Part of a small language model's weights: 9 heads of 64, 58.3M parameters.
MLP neurons of a small language model. Each row is named by its layer, matrix (down: output weights) and neuron, and shows model dimensions 224-351. Each number is 128 + 32 x the weight over its row's rms, rounded and kept within 0 to 255. Numbers have three digits each. A neuron's up and down rows have the sign that makes its largest values positive.
A block is one neuron, or neurons of one layer that tend to fire together. After each block is what it responds to, as a language model described it from the Wikipedia text at the highest values.

L3.down278:126068092165102102097116177054157109130222085153107093113112151075151164119172126131115171103110052052126115092102155173048083130143152191134160147196059119163120112170108085140130118136087140157058093055142136120130158168134109133102101113139099145146123188171162141128134105074160073113135118104165173099158100156151157128171115164101106179098097186058105150116164113118117125178071
L3.down474:204124093103063163123123141125151079045099128107111126096114102126095117116159046118091146164149122222111147164128182115145141146146197107073164180080104126115196161174128159134072175125179102068181141106149097132141150147118168104146161133182134152153118154165138121144158095179147086157056106134119130102123120113138126168114172124077100146169077109102099084122196130097106121014117
L3.down551:135069131112115092068190086110125125101147183152129106102120160152124198117159082109093140213124153130139141167129080085186131091082151115097050119114108141137123116138092135121092091167144128129096148143096122137191159171100131170181150139159183169126103100177103171115107123097120121098056166141102158111097133083125097107068065097145117125101138131138137132166121178095175138100133
L3.down645:180138130140096130163125189090165119144108103163062102168141148105134129084203193086096071104127092082202128168148138120139146173151157111087109110147107161140120133146149048053162107133127139090121074167132139111122087174137084175109099141103161091119175204107161063148155102133135111119129120129179125087122098131133090127163145054120083137101090133152164070164085156130141102120136
L3.down670:140138135115170086109129145040177116129146135133112116139093145083093101163103134194121138125206106151121072124116103136109119165125136120057116023158152052138113105118162144140144199191152098192097132107142081124094080108098108120082143115116147160132130116077134098134118144117167154117084108170133120138108151115146138125133161172117147149177138189147152037136177110108137107047091
L3.down1115:125056176201123168237140103111101084168125093132109145123139156104190121146111113110142140117122126093131067157138140127093147169135112056120152112110089128163164148115141079152147115228118130103125124083098081101094136118103133157102094092152148137081152145171132146127107129122166053126133105097088081177122127191123140091147104160175103102096128112110115130075163127185150118104105
L3.down1280:170150130112127164091142152133125101108114096148135134135095136170139120142076142143105079159039118110146160220145095136156153171184159067133092141152079106138105133098135097131149132131111104126125135134170127097118089117095086144142085099123195083092139072152149154131144137110156128126151110143093107073151098158114139110220136071064082168139157125134182097136161115124125155125129
L3.down1330:167164176057135117124126129097127148129172156156183045097127202164122132174149201172089095126132119012126082105136164134154113132171153138171195080092086156046128132139134076172198177128052121134109127139148105125097121098171118148139126145195135095093137187122153094130160119157108051127133144037095140126074111186063074114173166108138103120139188094105100111153111122137099125217143
L3.down1392:097115105074134130132192164157114146103096158102139155128129118129102137145071121125192130205125132168154155092147132096174188099149131128182161142147093084069102099156105178163123102126121119163131114139142114099155181110135131140137149069132199104191097120110142056131155137173165103084122143115134106123110095174112142089121122112150156152099135152172136059081124123148107107163126
L3.down1810:164088168146068122127127138119155113163134128131119083158131125135131128136097091143092128153102139068157199119130120113102080109120111111093115152080092117160149140122110169119160129081129122129118166164097098082149159103182109145145131112158182045134114120114148115114145074125130120174138138101072148107117094114128097159107087096135134137133066156127108161146046130163154065135091
L3.down1854:137119120174192145082095172150156140146136083103139167119128186087098122082095126138151144167105090053156092121085117167173096060114083083164144162180114189155158088141102159211068154093175144149134115106138118158155168170152120180141104109117105116074133102104155113153053119103183178169220146113108159140131121148086096119113189153122125175127106085122113149135147131119125137116125
L3.down1973:171124122096164118098109159084154145098111110122123184117125138081149140132193146172121094160111111117120151131121119134090179098170174101117099092078088147092122064042189172101108133068137138127117148110111151175110127119156113095131123084172161104143147137102125113116194120135120127129085102119131101170169083136101056109111146130072169164177139174169104134133140121117153161084120
L3.down2126:147083117139206133110081145118146128106139129102155142125191141097164148091168120138055165100146113065057086140108174125146139164149121112118124094131114119150155130207141138063124149092074157127177116188063150136200182146146131108140186141140108081134110123140111159077096134060095149157139136093156154153156094075128103119127163127107174114129177134118129200102071142120164108204146
L3.down2133:100083184139133137074129121155141161132078125117133108106189090126061103124112090146157108087143110054119145144140103148175172148077104152109148151095089156083137152108142118109125099175124128115139107119133180078092144103166105126133156092120130151152061117114134106144099166159086112130133144069147104194109130118067120079150141117135104128114147144123176101161122133114198134118136
L3.down2179:088091157124166117143177073151105114137112121128140155137122136136119159136109173153173129129120111064093125115126106119085142129134125103148065115147095137116102147143150131094144113099137143167047098162175163098120155188171089079122085087133164181107085087108131136083199105094129133131057118109100158109128110154159152130115090088161061105097206185124160142150108144158097098214190
L3.down2230:080122127167123125142091125080160158090032131126119078130164112124110132154150122185105135129096178188184166127123166096137141152130137128091116125096093113122154160122161164083178108172088200094133147094113171145163028123145146107150113121159129196126177121107165109122179145152161168167100152148142114105088193048181097110131156075061078167151106152115086077147105111112160151083150
Description: Token after a name

L3.down52:151116114126080162146137094132087127143107133100129160129148152077150101124098115132119165103195121077096090154167098113138111077045114131099123129170130184116094118116121160115138122082090154168156166117107057100149089130083128058140134125121080130194129115151117167156125105161152179157126148115092126154132172126140184137113106135216114088088088131159166123128206066142110096123118
L3.down117:115083143107141140131107061136103131093099076143192150111131147088132123099135163126102137110160114093101084167089127162111121150106104130099120140140115108102143118145114218168078137180151106092157124132127156122087138150075117102124143081123182071164109115142090196137072129093141114115126195158121148092162109162071130118173133102120146134153062182121091152124152134119161097124105
L3.down288:098122090124149129107120134111207097118131123124175153151178081079157129120144146160149164125065095155166159107128114111138132165136172143157196124109103127101132105136149173112136118089094138145086085121099110120084180078136112148102152152169160177143091110174142151166109093113132136113133143140114147108123134132117093133161107096119152105129159141151086124112130121140079161063152
L3.down580:131139099111136121056142124136104130088147120132126093171124129132144114152148189113149116083144079062159183173035142116106144156082113118098127103143090101085103135136120141111134141067096124146185131125143150141167135120082162090178108104128092119116125123123154181128106151177134114064025138119118110172192065115151100098149088117128140135140097105143092071151118108116159133160105
L3.down947:107099142171170051210146130161077169146114129087128130180128149224141141089179122138159208153130113089074142163168152177133110175119140096086167142159184191149102106118094101067091145113143140098098188091117174085143089105143116129128120118054070188144189144171124118099109108114108119148110126115120132090130117063174135164105127190123116146168136104071073133120160153113104126200085
L3.down980:073105139116203191129171146073119132129131112071127145055109100121162147132134146177136142115135105045095133112080126163100147092152082112055081139113099126169110092144181150084200182109134103108101048123112119110121145115132110153109110183136156166118138143124118089102150136125062177086126118120173138097159097115132068091148079149138085161093168151095130120121143118140115096218176
L3.down1071:137114117170181122166106089105111150156119158141173151197084097087176180132139161064092127106106058191127176052174178150127064087053120105173094159119179131130083148131133150104149134155127102161060156117041105111082098127118145109128113182127083120110145147109097101122087102135067087126130164114192126174138135146108094153126128109136107158159110104091089114083142131141114162171142
L3.down1176:078111179131109154117118131111168102166116144123032137030063124053151070165147145183161110110155166117150164107120194118082114157030149150135148150109092062166108042143121135149156102064154164129121136183108116147158118127119088104118096074112164084146174172129129117131101106154115111118137112195159147131109156123111139082121176157079123185094090137123151179147048118097156133143117
L3.down1231:153120143071113101133114102097143145125103165110065063079120161103129173173176158154108178121121130121100178082121108088137103102122105051209161177100124080098108109177093090107164122118137171136115113161130193117132110115128127146130161138121148177040146103135173182104098153132153086173114109149078118143063134152148128139113167118140136156130115130095096174141126172134133119148107
L3.down1300:167195101153169095178136112155065213171165122166065099130174116105138183096170073094108168184080154119126144129149120093164116088082116107102108135181144053146130136150139143114095169143115133149164136112115132143148172127138117154093133163136130115099130155126136114095170120183207102096133168149171129134112178120122121119135076135156129116157057156159096148086163154150124076217070
L3.down1432:117166105122166129103189121150139165193133142167156121101093078093123130134040115093074122175158113125108195184159119125158052166110101089137178167140169139153086119097111120118188162170123143124109086100101092152180164037092143153128131167124148138170147183133168079160160180183112142193092092137124124109153144138125119123084104108178072159147139081128116113071111137123192097160147
L3.down1488:123171151048180160118136124129079116110155104102109117130120149175127105175144108153124133080156125166113106108149111127083158151083177137087100114160145120227146064188115047144126103149137113148179165141120145098145128064132122130118127111178162086139165110150172083116153125160169130082159161151136114095136169088182127133158186097142164146093131116064158085120128120146093125089124
L3.down1612:176098177150132144072074145145135117212093119119140107138171087124197110078166144128096107086125141096143104155149109109143142071178116166145209190159134170159090107083142117138112096036113107059120144140072134094175112180133133047159119117148099111131113147176111115105145175113110056106095149085176148071150111138154101150118182155128076081114171161136081110165127069050161165100098
L3.down1654:111187118121139119167123116135173088109114129167096097120165150115126074122104205144065157141145161210067124037155082181133147109046109133144043119142123150127167116108141126156199125103141186071152189145119138057172132149131091110113095118134154128157110128145140125125113152112051170084099162129137058099131078132092148123154119094149183144150109091094169132097194184176124130071118
L3.down1996:121183163075169132116098123122095137129147128111123121110122138097158166108110101151138097126176129164154130116098131098136136149118104101143202147125144147167117126150119113145127167151127099108174141178105171141144123097099180087137110130039146108153147140166132121163128117132145104071118090158065114111177135073094174015125110186107149108109122158132077150117162105174148156075119
L3.down2219:171100112086049126127072100152127149194155131100110077122108117113072120101086122101146169219133082102116147158093054132111143161130145127105056110109087126139155148112071112155088148114132089142113095147119077166105068148139135134080089192128103127149093114141129160104129171181125103112138126119106103158114136093167105151118126165112158142115158149142148118118110117106116157219106
Description: Structured list and table punctuation

L4.down1905:163128084129127137146136168123204161174095136162095170171147102178117082157150105115107114097150153063135097137107143116113111170108143139120085130147136136090122180189155148181133099081097160103147113101109160141087091152128139105140136125152181147141131112114133144154094150105083158135165135108141149069113168154135181117118163116113034137108104115225109119085072132138125130171132
Description: Tables, scores and headings

L2.down315:130138159157102131107102059157083122144167055143120086144133095148190165150220112100178104094031135048141078111112173165157106113186223113155105198137162129119078138128182119124137136144149135095142121121096151117093111121100095095132112112111152172096152145106093153085165185140102099161141088144099096127116138172132169104112170128078145159098100127183142113122157166098125130171122
L2.down456:124145121125139109174126131150151127132166118137118150129142116124138089083115091155114109055156135222091140060140131085152140092142189136104086111067106200120109103103137113105149079016136124129084177112137120178164098090169107137167126094085093088088122069127064132076163125135099076160137118147077088147116157114065155166118140091138096131124109100153151165171097122129110083052172
L2.down578:081100124178061158083153079207097117147205134104115193068119175170151088080107193122092090103075158126129107179187129169142147080140153168132145148098087160088095147165159125161172158153129154200140132147117122088128094070159094173119108162147136104069105122188160186132133131130093107136114136163117148100115126134114110100115119093104174155167126163166112099099132113127135115135149
L2.down2289:171118077112124117211167067172134130117148137131117171075158144060118158146168093158119107140118106204146132136093109046088106097174112094115134140165140194161093167163118092132128121066161072057105119148126099139127164108174145162156109152146081094132140142077094165127121103101150088125143113107128091073135118102106118115122164096152110155099116133065079185064153173159150121103140
Description: Year-range dash

L2.down192:098080143115140105138182125119093143122085138129109124153132114122142138120118140112127175134083175105216142092159108096151127152098099118136106090112166137186078146076173138144160135127168092143119092122181045179095162090119161130162099152142161122149107111124088159128146105112127107142134128105145111136120149105135162072149118112174055104125088189164224109126173140035167135160112
L2.down507:189105119153148099168119162210140091117149067154150149108157108087134177124154083189108140134168134155134166156132103164037136129120080140112127164123125123111127110133109167197109131084141121175172149142172112122173134083166165120113129196123138103090128160130180158129127087159110149164073115077089170069070059128127118136121088153172108161191089176122140114028174147118066163118094
L2.down1698:039073113086130099152084124110142166184074111168111140115123073121173117160164163139122163190168129053150100121133128146161142159031103129155172128110116156130159162124133137165142160140115153142101121146093104126162160108174104135081120122100149111136130138135064098119172102167118101137132151091147091180119147182145172118109085100200130124094205130119179093147161139124129117122113
L2.down2192:111075160155137084189130080129145171135105055120133127182155134102114103190183188101085122121162104083149148166176179108124159130090106109115101138093103139086193169037142116090087141159145167156158158151079126132140122140092145112158149091136124142131151098080069136148128125155132114178198161103127086105097149123171146158151062058174117067145167196108128095142135140119120094125102
Description: Zero digit in tables

L4.down1271:123107140096088128103156093144090125098102114153137108166105152130098133140149117187121142156141068170139086108131156146122133071110117152136105089208119117088106121181140109096089167174057128099080145122053172125054172112131137121102115047100126119114121115116112122188143105120142107071164109154114119173135136129153148122123126130132180128159107123157179170146125177152131154142151
Description: Ordinals, dashes, word-prefixes